Part of a small language model's weights: width 256, vocabulary 2990.
MLP neurons of a small language model. Each row is named by its layer, matrix (gate and up: input weights; down: output weights) and neuron, and shows model dimensions 32-159. Each number is 128 + 24 x the weight over its row's rms, rounded and kept within 0 to 255. Numbers have three digits each. A neuron's up and down rows have the sign that makes its largest values positive.
After each neuron's rows, "fires in" lists the words (lower case) most often at its 100 highest values on Wikipedia text that the model never trained on.

L4.gate231:153118128061105149131101167118102168160151130114140130132124128149145144105101132133148105119105127169163121150112093094134150135134164110115153159131150106157154157110134127118156106106163151173136142096143154118121112149119120152141104075127110108159131203145149135111162100079161136153115125134149157121111144155137168168109139150135130085143140151111150148119138118141122152123105
L4.up231:082141118135126105159135159151089122168118125143132123128140136117131123175137094115147109121101166162156106103118133128100143146122154183114143137102133096132144168095104133164167113124158138182113085122100157140103133115131126091054110134165121107147103133166150055095117157126147148161132128091135138138097104157126132156118127159096110111128165181122114094157100131110092139107120
L4.down231:145115146144102094139139148109099121163126162142155097111151156129138179093105109159158101136147146106132101160105102139137119143127154143117152118126129166137141176097161115112141074130126173084121120121108180121094125146170143127140114183143130158133067135143137102079120107126119130173141103112170182134123157133112202126122117139098128116122140152110155142127113115120151159135157
fires in: "s", "her", "his"

L5.gate85:180154153165110159154161172137127137145071119131167109100084120179141119147133141101153142109149086106117128130134143124119110128121101128139155140117142141170089161129136161067118093127154149124104167110139097116139104129162122144123117113138155107130136111169134107119153111122141119154088149108118108147095126101133122110124112118162112105142093149099125150139139140107131094145116
L5.up85:108098103117108118120148141134149122089169175140166134105095166103133125111147153094101145120114111133118126115180117118124146109122121143106162122119114093136122108113119133164115077112157132083188154106160126091205155144102145148138152081122136135158145130104132126118127113119119147136108110103120095108164145130118097137082114126138128142086139158153167087134166116095130179136080
L5.down85:127106144156149123127174144113114130110100102147146112096163114150151111113077109118139128108152128107103127153122132144088151093070129180121132162124151083139149157134155157112133141130136155106157135133164108121127129116151142127145152088118135187113089153122152169095085113170123141154095090160095120132134105152152105125111119101150139116125124094141126127143170119116129144078107
fires in: "0"

L2.gate395:138176081145110140109107107158121155110120144139161123114119166089139164169116162163128106116120137120114129167155203099147153140125167140106144121112162123098095138082117143091124120105192111070106124132114145106118132135070133125137171138123131140139135149139124135118097149088165156104160122117152103147113106108163176123148139110122111130114116184157106084134114089117138127089115
L2.up395:083139196076156129133122132120123118150123092088097119134142163181115128132117134118125112124151078162174098068136113132147086151134081132153110114148142143140137152138102151130155094121112130127158175157163090100127161129106109153095115126136151113159114123086150127156090148148138095118162132128100109128118136122117081127100140148156090162126149139082153179132089168121142105120141
L2.down395:111113096124130116125117173131125149050126141132147084097152168119085133150127104132098125106123130111124135149131089075103100083081156133172151159170125123108139125154169154123103112136122126084138142141131121135163126141133120111135110135153108123138149136135162133109114116112112134139161071132092116142128132117156109125142127119072150102173105131136088094149102143117152157114130
fires in: "he", "she", "hearing"

L2.gate600:128161162094121116151152145103124141140123114129136118141125104137114075122160138127084151164175123122145107112151133154108151116082110142120122140138134166129079138122108121106103147128148150126068186123168137148129113097092092124083144090131162133149103104123096138146070121143141137099112129177089110147150113119123129126125089100122156144114140124125119145125148164132085102127108
L2.up600:132141125104093136121115086116120101117135113113144103159123160116131091141119155153111119195136094102158081159119113123130127123145143087110143164108122136144092137145102167085076163124178159133128155172166129139132149135075169100114114090147135127168126132115138110127101108150118137109159105121106158102148137109123149149126091160122130112104122131114150119111114141140061138146151
L2.down600:112164200153154112061112149127125145107133153135113113100130085146112128137140096089132060123127147097120170101150103121109125139144119170122110115143112122146146129103112123171169116132120122121115067167111141100174151114141120117103138104093148147097127117127096119125107142086179089150131114135129089135114120122116138126078150095136137165149129116116138121164155120143161159105164
fires in: "year", "netherlands", "day", "april", "full"

L2.gate372:121115144125080119103163116112133109157129129140125186105097178101118113129123146112172137123149145099155140101093171134176119207189123117140125133106128080129101096107091132162148127145146099150112146137092152141134114156126065160131154135117128116101099122131132135145083115088094123108117110133080119157141134079110156129124114113139139133153112187115109125120115187148140152125165
L2.up372:152120157083149160168099150155182101093073138143128097168069152160152159142090156130080169126184083136137131129132107133131139116115140109099106129156148151154140146119135128112132113104129126141130161143145121106100124148131125150129099155087136130127173152089147135159151081105203132171129149121113159125109138132128154155114096131154106129120132124105128107168139097121178139157168
L2.down372:103145114137134109136150147101113147125130131140109096085178150135129121132094109158164128093111172102123095100118146111179134144132144095137117119114109102092108102140152146162113123161141130141128157118135134121153097171102161155135122148130111139102087129149168152161099153139092164123145117121142140171160173116135159117128136091122145158105088158131153163114101154111117123089125
fires in: "it", "they", "he", "she"

L5.gate994:067155160128106134120107166088113112116130095129175110134137153129135144121167158115093132128137141137133137090085108140128158134141112092119135135099194117096120140143130140160116112153113121161123133105133085101065138153108141133122140165151107092103117147131116140085131145169152125132154129145119145136119133115148154108124129149107116129136110082091115097141150064105148135115132
L5.up994:143145112159090137116096132144158112113088134128116141095131181135135154131152134095134091182133096149126118150164104116164125157113163130173111142120176154111152125138113130164107107121180118100142159113169133110116078137162124143170116102108157097129106086103132122125096132110101126079154111163141127163165133125112134124098147145155087130135148151174130122131164117160124124115138
L5.down994:092165144099149126118120177125123152142130129158127096155137087150115149101123117144176102080135174128151095123132132117109099138145161104172144101103154096110121125147140174176150105105089130123147125080115122134172097149091150106076154162157097170116137121108128147081155138128150123101102136094121111099112138105124197137117122131144152125116152131114142126111092134121119149140113
fires in: "he", "it", "footballer", "she"

L2.gate943:107124158130112097088105135076113150133154134112155103109197133114113162142094121127152117164101098142139152101113128107122125087112129139083116119129129131135137130104114155120082135144130143146147112111143144102156058124140170120120142115111156152099107145113174159114117125110149137109129108105122131132147135132119143130109144109137154138148163126144152149131160147114104179149166
L2.up943:127120084144113125140152115105137128120091096100082080160152114100128100115123117171121125122087134126174170118143125097142134137137167150105139119127135124112172149127118083137125127116126131120064117096117102132104067152123138135119127159112122124088119132118132129138107162124116137143147144111130124120129147163116114140142159136156135133160137136102142125082123108125158132167163
L2.down943:078122118110152146102099144155144108121126126171127170098130137149124148112117136122143132113181159143093068121136097171098154141120076115140097150127140137132091115138104159104141098106126131169152154138160117117154165119136089098172152101174124148140139153129136148100151115146134161163119119102127127151108122126145172107132081110116111131098131141131121137135113128116110082103110
fires in: "and", "like", "album", "artists"

L4.gate669:161156133155118139121154140102147110140169098128067137073122109192076115126159080121158102158145134168122114117114171120091156126127088160127111094160100153107114128117102143135142156100149107110138134174096148124099146166112136134153141117132146156101116114124120125139154117075154101146128103150102172139118123124107093143107113114152113114156143118132140159112159124145190168119150
L4.up669:087175102149144135124148128120102112095124134133097157120094142156094128130103125123078090141129131125143130144176086108134148148105127141094076149107101120119161086112095142144115135089123094146104094104115151153098122124141104128158119147108142116109132115138121109164147122101137084158119123103112152110115132104111126114105156122153126130109117109066151115187141113146071146129133
L4.down669:152120197103162113126104106143148159161144116137114128119124112127110144134188119095165125112158118148096150142103160123113118097128088114100148102160121165142115108137142148129143177107133160122137148162125139130155108133112122144116161101118132191117127129119147102098130148170148103116134118176122158093137129154157137152120096133110111115174144102148118096170122098143200182127160
fires in: "world", "year", "day", "weekly", "date"

L2.gate661:195119117138127116115172176132146113099146118102133076090132150137165100134106171129184162119152097146128128136119119118123156161125116129126075122125119150086154151105131166117119128165135108136140084143171086127095104135123112143141146110076162150090111115083090154119089156132159106136127123156116109141138092135120154090120123114144169140168113122134124116087165128087142105077128
L2.up661:123126104178137105136144156121082148113146129098128108114121103128123164166143072158114101147128159147137122145124095121159148166105145137127154166127133091143133120122127156099081105084135166128113160146159183121165114104114169138095131151121158136171086147154170097092082108096124095098149109145121117129137164181136109128118135101112064101130137097085106102156111116115125128101145
L2.down661:122137124098080159119116127150159094146104110146136143121143156112104121099123151070122161132159072112128146124134133128071119118112148115132097138136143157124129149106138132132175121165147088152117142124115127158100126130148087107152124094136117123108159113104081134167185153148138128141113133067130103142141089078141141126130089144159141148142117135155137158083125145154147114132150
fires in: "who", "defeated", "like"

L2.gate657:092097175187096110116153152114103107151131105144109073118089156127159105096181122132162094117134145146119145111120110141081133124141161141105145129131118131143144126134165131124129198124136105148124130174155167110116102120107092103110100118147122105140143101119137150080101143135144139156113148099166162104079164113145111163113095137175137138104161127144140117085118120093126133137145
L2.up657:100113148121110119113117185098129170092144131074141149116136114109093122138143174104160123200121120147165120123132146144115133131122152106136114144120114134121093123122084168156068124121179098151120161127120125159115131118128125120138148148151134154076119105138113153077122128153146119111096143168152154147120140125126131157126118113104115092179154122130136137150149117148128112136161
L2.down657:125155170128075145146130114101097151187138106114104103102099165147132125133140138163156135126150135143117138156102093130111126166138159130072100112114098113152135096174124089144176135134114126128166142119133147136107131082100116140118111092124120111155137129112135149140086129113150136172170150078098158113116121138119137139119152132139115127067118127162141128106143145124071108117152
fires in: "would", "did", "could", "took", "do", "may"

L4.gate991:074123119139121100121140163131100140129118075120141135155125169133089128130089090169124135105142096147099122107110110131143112130122174098145134098154117123149147185125105077148090138146094097161115141157135154107122118133150123136161112152115115161090110123089098164114108111085160122140131156097132122111129100105142137113114114103128107118164141167107134077077141078128114122136130
L4.up991:167168137106137179180104181093163151115110157111108127150125094135157128136124108125127116095158118098152114101137165170149150130112108129117122126139179146178137137117141141114101135159137115172104141136121131117108151078171141103115122167113105111127140147131073158126160128104130103163125155147130129174142137104090160127110149168131155110140162185151116130127121123117112144119139
L4.down991:122143128107119144140086163138125130127175101121124118130139149169102149135128106145130125115150120117162090161105117093116136138111135115088110094062106121126141139142146131116124099125144152102082145118110161143146122126082065205126145105153134161121113119138138109146108128122129120166113105139182117106129092099148152144109135114142138163135165122125125126177140110155167103126120
fires in: "which", "he", "it", "also"

L2.gate853:101098145128096136145141141134147113084133129130121150140101143123104110150136119140095138144108142111135140124154132153162165085122154119098184158104107138123113101136115130142125152184115152095126153132112080139143119188120140092161124166113113138113115146116122150115129180170174138153104151114119107142163128126178117108097133143103121122117132102123127139136135130143140088124135
L2.up853:160134149114140144120139137189139102093144171133148140123124128128104119109182104115115131127161092141152132116167092108151131102140119100159135102108115159108085149131106143135186102157120113128164119136090073075114116083072130131156118056138139138072142147114132097134149142135127130119071143138112112112122139150160130147109113111123115109120114157147146175143130134132110166146098
L2.down853:101131099117131113114164105085125196149110119145118104127134142158149156133068158162166129095085134132103162136093123146101109151129149164143129127160155101130166122138147138078081160119148124143102143089191161143142143167158106136090118153129141117157127139134132129174129121134103115098120089126119153140110118131125136092145125126143096145125117111120111087072134104137145130119140
fires in: "0"

L5.gate70:110128164102130113110123126141124118152133159095093141081123121139155123151105130099145110104123108153126150080128127117105125154148158113118159163152099123114115121133111086100119158181171118115117156122148152110145193129095134126124130130170131136127163105122129112107118125141113097132157158122137079180125143128093089149133096114159082164106124143131167120127160146149146127126153
L5.up70:120122177144148144148181142133146151134136171132103134202125119120136159154114125118113100159078144138142148099074096141156147135131142153112158138125108101098105131105116104151166113159123138126133126127095107132151159093123122121111126142097146156126142065096161093116111124085125152120114134113112162138104137127088102132144130133158121166119098134121132125119152116117176167126122
L5.down70:130126160129106146120127123128104145089135106116115165110154158138104110147144124115107162133144114116102144166126137207081119132119114081155083120127123126147158088153157095113126149140139142144143132152163136176087132130147140161088094112146146136098124185120162133114151116154167148121199131129135107154188185104198151108176128109107143088098129125071124137097161149119113113156142
fires in: "can", "would", "may", "could", "will", "must"

L2.gate212:124129148094162130125115089124108122111149104128101111127121148159170160121113119094087133160113190128133098102131141142156105084165131134100134136150081088150100138117116118140121143167126154146152137070125118149114143146155121133110141139139166078110142125106101103158139124153121140131114137091115132150079100162138140144104103079120145116113114181113135155151161118155099135138112
L2.up212:087131125099129118120136143109137107122154138152116083120177158137150088170136092093157189184164162096052135148152169117135135115111126128103178124166077127130094141118126118120132103152095157165141114117120151129128112096125138131131122109115174089143156135124128168113143107133110119152150119115142140094147107122160082152134160130124156140077155122115127113082099136120125127063109
L2.down212:172128116178153174119104180147083158172137159113141140129085156133133160070095117163133090095123120110142113104126093137117164128108166124110142102119137140122126126106144142126112138094143127085109145102160132122124149147162091130096123170166108147120130132154145113136121154126150136103128120149131144154094096139140170155102115096143125125169135157114120159133128139094128132142132
fires in: "a", "his", "her"

L4.gate52:115124177105112107115111115086147124138091098173161107147114111144144155092115152124116095135104149151123103112121118118125144116131129137135124143115117140111123155136131202126124080148101132140169180142146105117121154147150150135169130124116135154118125137106148159112132137153157130112161148147092153127112087150138129161115093114074110083169183108119127117157175054113100095145162
L4.up52:105101095104104109129143139112181144127152155097114141118145170134137160130175124113131168136110098145135114125151149085139116113126143137135128171125133170129080151108120093113097145151082170126134143098123119115114127127125156137132148060120168099092133096162085151133164147133079148142115110146127138124110139095097090139137154134119128135122096127140126154101123105055102128130171
L4.down52:141118146122133133112087112151155138133113121184106102126099136138119150123113123156173096091176109109129149196130113123136131089119118148139147123095155124114129099149170161130073127134131111178104137112100108099094136160123163099144138137145120142131159139123146068133165121136122131125170142148119101156145133185121146107147091115086145108157148110124127115115146136125092166169151
fires in: "al", "0", "alabama", "albums", "sq"